Part of a small language model's weights: width 768, RMSNorm before each block.
MLP neurons of a small language model. Each row is named by its layer, matrix (gate and up: input weights) and neuron, and shows model dimensions 272-367. Each number is 128 + 32 x the weight over its row's rms, rounded and kept within 0 to 255. A neuron's up and down rows have the sign that makes its largest values positive.
After each neuron's rows, "fires on" lists the tokens most often at its 100 highest values on Wikipedia text that the model never trained on.

L2.gate1005 [136 101  75  97 182 126 148 112 211  93 122 164 167 133 172  64 143 118  94 145 145 177  64 149 156  99 156 102 148 112 121  98 150 111 168 106  38 100 137 200 112 108  71 103  84 179 177 130 110 130 108 110 131 116 170 217 148 154  98 142 118 122 148 172 175 164 188 130 108 191 123 115 119 131 176 123 120 130  99 106 119 156 172 133 157 133 154 109  86 205 210 141 155 126 121 156]
L2.up1005 [145 112 137  66 140 100 112 137 112 162 170  69 152 136 144 108  92  83 125 131  77 148  90 168 177 104 176  69 151 135  94 139 152 121  98 102  48 104 111 187 122 178 123 106 134 171 102 113 137  88 146  81 141 128 115 107 143 164 100  76  61 137 139 146 139 179  76 144 139 144 141 137  56 118  98 126 116 126 109 152 120 117 178 128 159 109  95 131  60 226 176 144 146 129 169 148]
fires on: "s", "ers", "es", "ists"

L2.gate1172 [126 126 127 110 120 154  84  79 172 115 145 162 137  98 125 140  99 156 166  82 123 153 150 125 156 157 114 123 136 133  68 103 163 173 134  88  92 115 122 134 131 132 103 156 119  88 111 103 153 158 112  89 115 128 166 109 108 110 142 113 137 105 140 139 187 193 130 110 175 147 164  94 112  82 112 134 135 186 128 135 101 170 131  97  44 178 143 116 157 126 133 150  89 105  60 126]
L2.up1172 [149 173 135 140  98 162 149 153 151  90 127 148 106 112 163 143  79 185 156 129 129 150 148 129 106 145  90 126 115 161 138 176 158 158 115  47 145 133  92  87 140 101 154 174 109 108  97 191 143 115 162  99 170 132 139 103 116 134 155 131 117 111 125  96 105 118  97  92 133 128 128  99 190 110 103 119 150 133 156 199 103 157 133 129 101 117 143 113 145 147  97 139 100 100  99 137]
fires on: "-", "–"

L2.gate679 [120 139 108  55 126 100 117 116 140 157 121 144 156 141 141 155 105 130 112 114 141  70 115  60 135 109 154 114 149 135 104 171 150 117 196 131 125  78 115 157 171 170 164 100 229 117 118 126 134 157 219 114 183 150 103 112 146  94  75 118 111  93 159 102 119 131 136  82 150 145 131 138  24 139 137 174  57 160 156 110 148 208  85 127  89 119 170  94 108 109 112 184 129 133 126 158]
L2.up679 [ 65 123 111 107 128 138  94  59 158 133 111 118  56  84 106  77 102 125 145 157 106 115 109 178  98 174 138 124 124  80 102 119 144 168  92  99 159 145  48  82 116 115 114 148  66 113 128  84  79 113 122 122 160 145 103 106 154 125 153 107 129 153 101 110 125 112 108 139 164 143 155 137 141  91 120 104 128 159 168 129 149 120 129  88  67 122 120  90 209 108  68 166 126 127 117  79]
fires on: "-", " also", "\"", " was"

L2.gate576 [155 104 132  79 124 128 101 191 156  87  78 172 212 174 150 103 129 141 135  68 107 180 136  49 199 120  90 149 176 127 157 134 199 113 144 109 151 147 138 163  95  97  60 145 115 145 113 198 132 140 159 163 150 145 136 104 128  66 134 142  91 114 143 125 115 120  81 163  98 114 158 142 149 139 139 109 171 185 183  80 109  98 137  97 135 102  77 116 140 108 137 156 130 110  76 111]
L2.up576 [117 101 137 115 158 128 121 128 103 102 142 118 141 158  75 183 116 156  71 140 131 182 151 124 129 167 158 190 155 141 150  94  88 131  89 158 129  78 143 158 114 166  95 141 114 142  86 113 183 105 110 161 133 152 150 153 121  73 108 112 158 141 133 139 189  92 163 131 108  45 104 143 167 100 137 133 137 166  92 104 107  75 105 145  43 175 105 172 145 120 108 116 100 184 232 158]
fires on: "\n", "n", "s"

L2.gate1397 [ 92 147 129 148 150  95 151 130 143 107 145 113 190 142 119 121 142  46  71 169 166 146 115  95 120  94 163 113 130 100  88 140 137 123 169  63 146 174 109 153 121  90 150 108 134 148 137  77 181 116 132 140 138  98  98  79 114 127 142 114  64 139  87 140  82 165 168  82 156 171  89 142 154  88 149  73 101 143 153  69 117 134 102  95 155 113 117 112 153 111  67 131 121 131 190 106]
L2.up1397 [ 89  77 111 174 142 153 100  96 135  86 152 112 145 132 122 175 173 102 141 115 185  99 153 101 116 113 215 167 145 126 148 196 170 131 141 115 108 160 152 117 103 113 123 133 133 142 154 125 170  80  97 123 143 106 118 149 173  75 142 105 141 112 106 158 100 105  77 104 161  90 124 153 115 160 166 121 108 145 198 109 119 102  97 117  83 180 113 161 117 134 202 177 153 154 131 167]
fires on: " |"

L2.gate1698 [150 137 142 135  83 144 138  99 160 142 103 119 197 164 165 168 129 158 136 128 136 148  83 121  94 154 165  93 167  84  67 125  96 131 147 121 133 115 123 159 130 108 115 178 150 107  71 107 127 110 139 161  69 126  96 130 117 106 155 113 113 154  82 117  89 140 144 110 135 126 170 157 127 123 131 135 126 106  60 117 166 131 133  88 163  97 177 174 144 155 133 120 141 126 132 160]
L2.up1698 [ 87 156 108  94 144  71 127 121 134 172  45 106 148 124 115 120 122 124 126 146  83 181 117 119  43 137 142  81 150 131 126 158 119 185  94 120 131 186 119  59 155 142  91 164 126 158 126 172 118 127 135  61  90 149  96 188 134 158 213 152  94  96 114  82 132 145 148 140  90  90  60 142 138 141  72 114 116  89 170  87 122 102 123 106  88 114  93  60 122  99 142  68 170 190 102 129]
fires on: "'"

L2.gate1436 [105 158 178 116 189  82 132  69 109 118 130 123 195 102 103  85  96 160 161 121 117 171 163 122 125 162 135  81  99 112 161 149 147 105 125 133 167 101 224  72 102 131  77 165  93  89 150  84 112  99 105 198 129  64 121 170 129  95 130 135 175 188 100 133 123 114 181  68 116 122  87 156 179 141 152  88  52  86 141 115  98 150  65 123 146 162  65 152 147 165 137 106 109 115  96 141]
L2.up1436 [130 182  66 148 122 124 113 116 170 132 105 129  63  69 106 107 154 182 125 158  90 161 165 188 122 107 185 116  83 156 126 116  94 150 142  18 144 115 129 123 128 107 131 180  93 130 137 124 133 128 159 153 139 163 114 167 112 152 175 121 118 140 108 177 163 101 115 130  94 110 126 158 136  85 125 116 106 106 146 142 167  81 140  87 156 175  90 127 107 134 133 141 100  72 144 115]
fires on: " ", " of", " at", " in", " and", " from"

L2.gate1329 [162 144 112  81 157  94 128 151 195 152 137 120  87 197 146 156 166 176 141 173 153 112 122 194  83 170 157 158 113 114  82 124 146 107 157 128 129 119 139  82 142 100 125  93 112 124 142 177 138 124 169 146 170 109 142  76 135 134  96 141 126 137  76 123 130 147 133 144 132 138 116  71 110 112 111 136  92 109 149 135 112  68 117 166 148  98 117 137  74 188 113 146  74  95 146 128]
L2.up1329 [164 182 116 113 124 119 170 135 146 179 153  84 142 128 169 120  88 174 151 157  72 115 114 149 116 174 108 137 112 147 132 118 138 111 170 126 139  73 105 114 152 126 140 175 122  81 125 134 149 108 107 180 162 125 158 133 182 121 143 181 109  82 159 147 122 159 138  87 120  83  30  77 148 136 117 136 144 104 113 135 160 117 103 129  90 154 155 115  85 134 156 131 104 100 161 102]
fires on: "s", " All", "All", "L", " part"

L2.gate2031 [105  70  82  95 170  92  51 134  82 157 140 153 136 124  76 114 106 103 152 124 110 132 174 123 102 152 117 112 147 111 137 209 141 126 154  73 121 158 155 113 112 138 151 144 141 142 140 134 164 180 137  77 133 105 153 136 146 144 142  64 118 167  94  75 106 176  76 105 115  91  94  96 136 127 123  59 106 128 161 162 114 103 112 174 108 119 130 159 175 164 108 150 190 173 103 111]
L2.up2031 [105 113 145 136 160  87  73 157 136  96  91 145 141 156 172 130 107  31 119 170 110 150  54 111  94 117  94 152 133 127 176 131 102 160 129 119 138 113 183 155 122 129  80 134 107 158 124 120 132 174 154 134 194 124 123  68 120 139  96  93 112 151 123  81 102 137 113 121 130 135 180 115 120 127 165 110 151 123 127  60 199  92  96 177  85  92 114 104 161 121 106 167 194 155 112 174]
fires on: "s", " century", " year", " years"

L2.gate1541 [146 178 119 119 136 124 126  91 143  84  96 118 154 146 128  86 100 142 100 116  88 137 170 138 121 124 154 206  89 188 117 147  91  90 175 105 126 125 127 102 188 160 149 107 118 160 171 105  84 106 118 108 147 195 102 116  85 140 102 109 126 130 132 100 173 203 164 101  94 155 166  60 182 138  80 135 110 108  70 128 138  96 158 164 147  94 103 125 126 105 129 102 115 157  85 124]
L2.up1541 [132 134 167 113 121  96 115 155 134 132 137  85  62 164 181 147 146  83 119  88 111 147 166 123 144 175 116 146 129 112  87 149 126 118 132 156 152 106 102 166  75  71  85 136  44  85 139 111  98 186 114 212 148  73 159 172 100 133 125  79 122 128 153 153 107 128 153  74  73 125 160 128 151 126 115 204 101 101 166 138  71  83 139 160 133 174 107  96 171 133 107 151 173 104  74 132]
fires on: " and", " while", " or", ","

L2.gate1336 [116 185 220  66 153 115 179  87 107 105 179 124  51 123 170 117 138 160 166  75  44 128 198 100 140 117 139 146  92 143  93 148 123  90 103 122 125  32 113 102  78  80  66  68 118  91 124 133 170 158 104  62 156 143 147 134 105  89 125 126 114 129 137 129  60 107 148  94 131 152 137 117 165 189  91 141 125  92 136 123 180 142 171 153 104 114  81 141 122 103  78 116 131 167  92 146]
L2.up1336 [156 135 174  77 122 110 134 152 139  84 174 132  96 131 159 169 154 156 131  72 114 119 168 101 136 162  97 114  65 108  75 160 119  81  98 141 126  64 120  90 157 103  86  82 114 122  87 123 153  83 138 114 177 135 153 156 125  79 149 125 138  79  85 100  94 109 147 106 154 154 102 123 205 118 141 138  90 100 139 142 162 143 129 157 158 117  92 154 119  98  76 117 124 105 101 131]
fires on: " of", " and", ",", " the", " &"

L2.gate2034 [151 105  99 151 118 145 131 129 139 189  85 126 108 102 144 159 105 128 135  75 100 118 150 124  80  64  96  89 198 181 154 157 118 127 140 138 143 120 175 121 113 174 148  93 129 167 161 175 137 168 137 129 196 147 131 127  59 149  76 128 186 154 109 172 107 208 143 158 142 123 124 118  94 123 121 105 135 129 129 136  64 111 190 170 122 127 114 132 107 153 135 191 180 152  74 166]
L2.up2034 [119 172 149  76 106 126 150 132 131  84 122 120 103  72 164 136 109 131  62 136  84 135 183  98 148  65 164 110 137 176 178  98 161 157 177  92 138 113 120 142  76 184 136 122 199 148  82 127 117 122 110 148  99  95 175 142 112 113 167 173 123  98 127  74 106 157  90 110 219 121 123 134 157 134 106  65  68 119 142 159 154 152 153 153 122 167 133  47  93 134 157 165 100 217 139 120]
fires on: "-", " to", " workers", " use", " through", " used"

L2.gate90 [ 95 110 138 114 143 108 156 156  91 106 115 140 136 126 126 184 139 145 146  92 121 105 123 102 200 188  98 123 141 153 177 127 139 120 135  93 188 148 176 107  77 152 157 142 186 103  77 143 153 114 213 178 118 126 186  91 164  86 177 175 113  88 170 140 118 125 134 140 135 140 100  99 177 162 127  94 107 171 166 208 120  98 126 173 142 170 149 123 133 119  78  46 109 155  94 129]
L2.up90 [125 110  97  83 110 138 108 102 150  96 114 119 139 141 155 139 154  98  94 128 164 195 107 114 144 192 120 190  85 161  91 128 154 147  77 136 165 128 135 102  98 160 165 127 125 153 104 147 108 127 174 153 107 125 174 106 164 157 128 140 104 115 161  97 161  73 150 162 126 139 118 156 210 167 138 145 105 144 144 124 139 104  84 138 133 141 166 142 167 129  96  96  96 142 102 109]
fires on: "born", " born", "ly", "s", " over"

L2.gate1402 [118 123 127 124  97 161  96 155 149 164 148 139 114 139 127 166 125 125 189 156  91 125 194 158 136 118 127 132  93 181 178 168 120 103  97 123 113 111 122 112 159 114 115 130 101  59 141 151  98 124 138 108  87 178 146 124 149 136 197 146 129 123 195 125 117 205 125 107 135 163 158 138 134 112 115 129 121 127 160  77  19 155 151  70 147 120  95 127 158 125 113 177 115 147 111 113]
L2.up1402 [ 96 102 167 102 116 140  72 124  80 145 139 101 167 128 165 155 121 132 169 153 158 123 204 146 165 138 162 122 109 119 172 142 178 197 108 108 130  71  23  49 121 123 141 165  89  76 128  87 125 135 155 153 126 169  86 187 127 135 141 148  89 154 117 142  73  82 100 131 151 129  99 124 203 144  93 123 176 131 122 113 133 178 105  89 152 138 131 159 163 120 112 123 110 115  87 140]
fires on: "-", " |", " 0", " 1"

L2.gate1828 [118 128 115 194 137 127 124 163  91 139  81 131 122 159 150 135 102 120 154 180 100 134 119 139 148 112  91 171 183  19 142 130  81 121 111 132 113 119 105 141 103 113 125 131 140 163 134 135 203 140 116 146 108  94 129  95 153 118 154 192 137 122 101 126 140 140 154 147 126 146 106 168 152 198 104 155 140 105 142 102 124 153  85  59 171 142 143  98 147 120 102 165 120 138 141 153]
L2.up1828 [105  90 103 112  96 164 116  98 120 102 140  94 162 131  98 150  99  85 153 134 127 143 192 161 159 124 141 124 123  63 182 129 176 127 111 120 131 117 128 117  55 103 106 127 122 147 128 110 114  65 115 132 165  93 137 119 137  98  64 165 124 192 113 153  99 162  70  80  85 113 125 136 128 119  90 143 123 159 158 110 104  94  72 125 141 128 102 166 114 136 132 132 202 147  82 106]
fires on: " which", " |", " that", " said"

L2.gate661 [151 112 155 144 155  89 106 119  54 108 111  84 178 135 158 165 142 114 118 128 107  56 111 114 103 154 169  92 109 117 169 158 165 135 177 111  98 142 131 100 157 125 145 173 116 180 178 112 143 123 123  88 139  90 144 138 120 119 149 109 140 178 108 119 146 129  91 154 127  96  86 139 138 153 173  81 159 125 126 129 124  65 181 200  68 116 152 157 191 185  98  60 144 142  95 131]
L2.up661 [148 129 125  71 122  90  95 125 145 124 125  67 141 105  79 159 173 153 172  78 129 151 160 115 117 125 184 156 117 131 111 114 125 126 113 171 111 115 162 145 199 102 110 118 104  92  92 124 144  43 108 159 120 133 127 102 119 103 175  94 130 195 127  98 130  44 123 113 142  78 121 148 118 128 152 114 165  67  88 121 148  95 123 139 109 124 147 164 146 104  80 139 136 113 124 126]
fires on: "s", "y"

L2.gate328 [ 77  97 137 134 146 147 144 126 146 105 111 132 110 105 138 123 109 117 202  82  96 124 119 135 129 190 122 143 152 162 125  50 198  95 205 169 138  94 160 125  96 164 121  80 122 117 126 139  91 161  64 120  50 118 128 123 131 106 118 152 214 142 109 141 113  94 132 151 125 105 148 140  88 118  80 144 171 120 152 108 171  74  68 129 115 104 198 107 106 101  98 165 125 170  74 126]
L2.up328 [148 163 184 131 101 159 154 143 136 132 173 128  91 114 134 125 131 157 164  66 177 103 188  76  93 101 100 104 143 135 147 163 103 165 113 107  79 136 144 132 114 130  83 101 119 102 124 174 138  73 124 101 130 105 109 117  84 193 140 104 126  49 117 129 127 145 148 156 199 134 180 158 196 119 137 165 159  94 148 114 123  97 137 150  85 152  81 156 139  48  96  45 131 160 119 117]
fires on: " and", " &", " They", " they", "-"

L2.gate1979 [ 86 173  98  91  94 147 161 133 118 166  73 128 142 152 115 149 151 130 147 132  87 116 156  66 157 121 131 140 119 130 114  84 122  85 146 138 161 149 157 132  87 161 111  74 129 119 126 117 146 135 151 154 191 113  93 108 114 171  57 170 165 167 144 150  97 140  83 193  61 105 156 144 165  91 119 202  88 139 170 162 102 135 133 193 143 140 145 140 126 149  87 117  73 147 135  84]
L2.up1979 [177  95  97  85 146 163 152 107  78 126 152 128 152 155 184 146 111  97 127 114 170 136 107 180 164 153 130 119 174 128 122 152 114 157  60 118  86  81 138 188 131 145  68 157 172 167 183 119 129 143 153  99 128 141 147 138 166 133  54  99 103 120 154 126 105 134 141 144  58 109 105 104 132 123 145 136 168 122 172 177 161  67 210  82 167  74 108 144 129 117 154 109 137 137  73 140]
fires on: "==", "===", "s", "lo", " ==", " ==="

L2.gate278 [143 132 136 157 139 213  84 170 151 100 172 121  81 120 130 132 139 108 154 189 162 130 141 135 110 166 146 120 110 153 119 163  86 100 146 117 163 149 157 119  84 139 181 162 131 122 100 138 181 217 155 127 158 108 155 131 137 171 168  92 137 148 199 161 121  94  75 178 185 123 167  86 188 127 165  88 158 117 111 121 166 121 130  93 117  43 169 121 135 148  64  82  73 103 152 141]
L2.up278 [182 184 116 109  97 143 148 123 183 142 106 122  86 134 190  99 145 156 142 129 121 106  79 143 157 114 166 165 124 121 109 124 118  87 136 157 113  88 115 131 163  85 118  77 137  64 148 148 120 152  55 137  97 183 123 115  88  87 133  75 128 144 117 138 115 152 172 135  69 136 139 146  70 166 151  99 203 165  77 142 158 123 110 119 102  95 131 147  97 166 115 154 120  97 140 124]
fires on: " R", "R", "il", "t", "ly"

L2.gate1363 [103  80  78 163 138 133 124 144 169 102 112 133 125 156 153 158 145 150 117 139 165 158 128 157 131 137 179 125 100 146 161 124 117 140 174 132 118 110 121 138  84 172 136 108  95  97 149 108 121 126 110  78  63 139 120 107 129 107 131 110 168 112 148  97 136 120 117 121 166 121  86  83 113 130  93  91 117 123 123  84 153 144  66 160 154 169 168 123 117 124 104  93  84 192 157 112]
L2.up1363 [120 112 131 110  64  92 153  92 164 169 135 153 121 118 125  91 103  96  82  70 116 107  97 115 101 156  97 165 136  96 146 119 209 118 111 121 180 123 103  96 142 157 123 170 156 136 115 121  99 162 146 112 179  87 171 111 137  85  85 143 163 156 126 116 159 163 139 114 108 187 141 124  81 102 104 139  98 112 138 122 161  40 133 141 121  75  74 123  97  91 133 142  99 131 155 164]
fires on: "-"

L2.gate1672 [128 140 169  83 101 125 118 108 141 125 140 134 150 149 154 180 116 154 179 101 124 109 106 150 137 171 145 114 129  89 119 132 157 112 113 108 127 139 126 144 175 141 147 154 183 106 139 142 135 167 102 161 136 116 107  75 119 124 147 123 133 153  80 123  75 102 169 142  59 108 114 171 134 121 156 162 153 117 181 144 109 166 184  57 162  99 140 127 104 131 145 117 170 116  94 155]
L2.up1672 [ 73 105 103 123  75  93  79 140 172 136 110 135 147  94  66  85 116 121 149 122 128 127 136 151 137 113 117 160 129 112 163 123 107  97 113 124 192  70 162 163 170 113 127 120 116 150 113 114  63 142  99 163 152 139 163 123  87 159 146 146  59 143 124 116 136 140 196 158 135 157  73 133 149 117 118 136  76 182 165 132  65 146 100  98  93 162  75 115  78 151 110 142 124 140 109 174]
fires on: " later", " then", " was", "-", " were", " used"

L2.gate22 [ 81 105 169 160  81 192 105 169 123 113  81 144 153 201 111 168 118 159  72 112 144 123 158 155 130 103 134 128  90 164 165 148 127 105  99 155 105 174 129  97 108 174 136  48 101 112 123 151 136  96 123 102 133  93 110 153 165 194 164 143 147 102 141  85  93 122 143 181 104 162 102  42 108 134  79 159 144  78 128 136  98 139 154 106 165 140 134  78 118 126 109 118  99 106 109  58]
L2.up22 [ 90 116 123 125 124 116 110  92 197 103 131  83 135 156 140 178 132 155  67 132 105 139 144 111 140 130  90  80 109 143 167 158 133 110 152 107 138 119 149 100 102 107  93 118 131 156  96 157 102 200  95  47 100 136  95 107  72 121  78 187 189 187 152 168 123 140  98 119 138  97 130 145 112 143 132 157 133 131 160  56 127 121 126  98 136 134  57 154 110 124 132 132 114 156  59 120]
fires on: "-", " \"", " most", "_"

L2.gate1017 [163 186 127  89  94 125 150 133 182 110 166 143 124 107 108 126 177 117 106 125  77 129  89  86 176 138  95  69 102  82  98  78  90 149 107 111  94 103 174 189 153 117 138 117 132 128 129 154 155 152 169 118 138 138  94 156 136 124 103 134  96  97 111  90 150 185 108 111 111  78 163 162 146 131 158 114 133 157 200 130 112 124 125  94 118 143 117 150 144 147 154 176 114 112  75  55]
L2.up1017 [141 110 149 139 122  84 138 120 162 161 152 170  81  68 106 150 124 161 159 142 111 151 159 103 128 155 127 137 101 138 137 141 127 138  81 156 108 142 136 122 165 125 159 157 183  76  92 111 154 116 154 153 157 144 105 152 125 112 110 113 120 128 105  80 175 118 148  64  90 121 180 182 117  91 173 113 106 138 150 109 100  99 135 106  98 141 125 180 116 142  92 178  92 113 126 111]
fires on: ".", "\n", ";", " while", "{"

L2.gate1408 [132  89 122 130 163  85 114 144 121 153  88 107 154 131 142 121 110  97 123 173 147 145 135 139 105 154 133 139  84 178 154 102 135  73 147 111 147 133 187 170 173 157 115 146  60 161 137 172 115 152  88 156  68 149 145 133 112 158 159 135 100 124 111 122 135 101 170 115 146 172 156 182 142 134  97 152  87 151 131 158 114 142  93  93 122 141 117 142 137 145 117 118 108 116 146 133]
L2.up1408 [133 111 154 149 152 165 104 174 134 163 138 147 124  79 117 126 127 123 118 126 159 189 166  80 144 114 147 116 123  92  96  93 147 134 126 158 164  67  88 130 118  44 150 152  93 104 113 150  97  96 147 121  96  90 101 105  72 115 121 161 104 138 171  96  83 103 199 152 129 141 121 154 151 156  98  81 112 151  76 150  87 127 141 102 134  90  94 126  78  65 168  99 175 115 104  86]
fires on: "C", "S", "s", "Sc", " C", "c"

L2.gate1608 [150 154 123  95 105 116 138 118 122 105 143 108  87 107 131  97 101 150  93  89  85 171  79 127 144 127 144 141 194 140 111 130 138 126  94 146 114 103 119 155 181 147 130 160 127 177 142  85 219 124 119 130 108  88 155 122  85  83 101 152  92 104 151 130 129  72 136 125 105 160 143 111 101 142  60 118  71 150 105 182 183 113 158 121  92 122 113 109  87 128 141 140 119 117  93  89]
L2.up1608 [157 202 138 121 173 155 133 125 100  77 150  47 124 110 181 180  93 157 137 148 162 115  35  98 134  74  74 140 106 135 133 105 153 143 142  65 125 118 114 140 137 139 209 136 155 165 196 118  94 142 125 129 134 137 184 124 115  75 136 157 117 109  90  42 191 125 146  83 102 168 164 120 154 110 128 123 131 160  76 164 167 124 171 175 171 125 166 153 157  78 150  80  65 109 157 148]
fires on: "-", "th", " and", " part", " E"

L2.gate170 [ 65 126 178  93  90 155  63 102 165 160  74  98 128 113 126  93 104  81 160 105 113 163 187 146  75 137 106 150  98 139 122 131 131 122  88 116  64  87 139  94  98 121 107 146  51  89 106 147 139 159 132 153 160  81 136 126  91  93 115 124 169 120 108 168  76 100 109 138 179 142 169  73  69 118 135 111 151 105 195 123  90 108 134 113 158 166 107 149  80 160 117 132  92 117 114  76]
L2.up170 [ 98 130 147 120 115 121 139 132 142  39 140 141  98 121  54 109  78 148  98 139  92 164 142 146  99 181 133 106 106 162 115 177  92 182 125  74 106 127  93  55 126 144 126 119  90 119 140 143 108 132 138  93 120  66 124 107 116 140 109  81 118 115 100 162 100  91  98 149 139 132 126  99 125 131 159  78 152 100 107 152 121 178 115  85 119 168 130  94 158 133 136 149  96 127  89 144]
fires on: "-", " \"", " York"

L2.gate1596 [159 131 136 127 109 120  91 103 149 100 139 147 100 182 174  88 120 196  99 109 129 119 124 127 120 133 118  74 112  94  98  72 114 103 146 156 150 204 154 122 121 166 129  82 159 142 124 161 142 129 125 153 142 163  80 104 121 153  81 144  62 184 166 144 153 138 164 103 132 166 126 117 208 111 108 165  79 171 161 201  56 154 143 147 110  99  98 164 144 119 134  90  75 151 154 186]
L2.up1596 [108 163  95 166 148 125 156 159 177 123 172 137 195 138 125 134 104 159 138 148 105 168 161 121 169 173 153 145 111  98 160  84 167  70 112 147 152 113 165  70  86 152 141 145 144 148  99 172 138 112 100 133 132  77 120 167 147  95 113 159 113 157 157 142 149 106 127  91 153  96 178 122 133 135 111  99 119 146 118 149  71 130 150 143 126 125  94 131 133  90  84 120 130 102  92 118]
fires on: "S", "s", " news", " list"

L2.gate13 [104 178 172  37 140 151 169 156  63 147 123 139 160 122 138 158  86 147 116 147 115 124 113 120 118 106  81 122 115 160 112 130 115 150  93 135  95 109 122  81 152 209  82  61 143 163 151 159 107  81  95 126 141 175 171 134 119  53 104  82  85 186 116 155 113 130 118 144  96 123 177 129 146 181 206 168 116 182 119 134  74 121 118 140 126 131  72  74 124  84 133 115 123  47  72 135]
L2.up13 [101 113 108 134 165 138  68  87 130 109 131 120 138 121 127 165 134 111 142 152 138 155  96 125  79 132 127 154  88 102  25 168 169 140 119 111 159 139 114 100 154 130 155 141 119 118 119 150 115 123 139  94 160  98 149 104  50  92 136 112 161 164  93 129 120  94 141 190  96  91 194 109 158 114 206 165 128 154 127 197 116 169 109 129 104 146  26 156 122 125  90  75 105 113  59  74]
fires on: " and", ".", " (", " &"

L2.gate1930 [143 160 146 131 155 147 110 134 129 104  54  99 144 161 142 195 126  90 168 112 133 164 134 112 149 137 136 184  97 184 134 168 150 108 112 163 175 117 139 136  86 107 156 124 127  84  75 176 145 115 111 134 109 172 153 139 159  72 139  83 101 127 132 104 107 130 129  78  66  75 145 128 146 169 134 158  76 100 125 155 151 145 127 166 157 118 101  55 142 124 130 159 115 103 124 143]
L2.up1930 [150  91 135 104 142 116 150  70 146 144 132 107 129 112 144 150 134 156 131 142 176 107 108 169 140 141 159 127 114 136 141 125 130 127  69  86  92 149 185 123 113 191 131 161 177 154 107 105 123 159  86 143  96 175 108 118 146  61 131 109 165 120  94  98 150 116 188 117 109  91 215 135 116 134 155 146 174 134 103 103 129 119 107 126 132 149 114  70 111 119 193 155 136 153 186 195]
fires on: " but", "s", " and", " shows", "al", " one"

L2.gate1182 [163 129 133 105 147  95 104 109 108  89 125 129 104 127  67 155 111 195 113 143 157 134 101 131 122 116 149  82 117  83 142 191 111 178 152 165 120  96 130 104 108 148 113 161 103  42 172 137 141 215 152 167 130 135 190 158 149  95  76 137 187 105 147  75 150  77 143 188 102 166 114 133 143  99 152 164  59 160 106  77 148 137  94 103 195 136 112 182 140 111 159 177 105 148 167 100]
L2.up1182 [133 200 147  97  88  97 143 113 128 113 158 151  49 159 130 137 173 170 145 129 145 172 173 190 112 160 112  94 161 142 129  93 164 141 141 191 113 106 187  94  53 115 137 147  82 137 156 116 121 141 126 130 165 174 132 107  93 126 112 148 101 130  91 137 162 128 147 120 156 151  92 135 136  84 165 154  83 112 187 158 153 203 136 204 115 167 133 142 117 165 120 111  65 102 149 124]
fires on: "-", " by", " to", " for", " of", " from"

L2.gate916 [160 180  96  99 113 142 126 152 133  70  86 121 158 146 148  82  55 147 155 193 104 183 136 144  81 114  89 123 113  72 110 121  97 102 104  80  92 119 109 161 126 180 123 110 150 153 125 104 141 109 129 108 104 156 151  89 128 138  65 168 127 142 125 137  97 172 130 105 116 105 101  59 170 134 101  67  46 143 155 105 167 143 146 173 146  99  96 137 144 170 144 211  98 132 119 134]
L2.up916 [141 115 142 168 158 127 100  92 135 108 148 106 196 153  89  47 119 107 125 134 119 167 190 220  94 123  89 106 144 105  58 116 126 133 115 127 121  87 208 147 163 130  95 182 189 178  90  99 153 139 139  96  71 113 145 174 173 141 100 139 136 111 143 136 158 130 145 101 159 121 169 164 124  85 152 138 128  66 139 110 138  76 168 148 160 110 113 133 132 118 166 157 169 151 155 153]
fires on: "s", " species"

L2.gate928 [164  37 176 116 121 170  95 138  89 200 138 147 187 122 147 148 128 161 116 109 121 136 111 138 154 110  93 126 136 134 110  99 105 101  99 162 137 100 151 131 107 143 127 181  70 111 166 118 126 178 111 167 149 135 131 139  85 128 127 131 158 149  78 159  90 120 164 116 204 134 112  90 167 154  95 154 166 135 120 145 132 191 131 168  98 145 202 195  87 154 110  84 177 142 109 124]
L2.up928 [ 93 162 150  85 199 115 137 135 181  53 148 102 217 112 151 131  85 122  85 109  92 215  91 135 100 122 155 111 150 135 130 151  76 171 143  99 149 196 144 113 129 163 102 124 118 123 104 189  97 127  98 177 110 137 130 104 149 146 122 137 179 158  69 135 133 104  80  88 159 127 100 110 137  86 135 160 134 151 153 114 134  98 118  98 133  98 167 160 134 103 153 125 136 117  94  95]
fires on: "'", ",", " |", " \"", " of"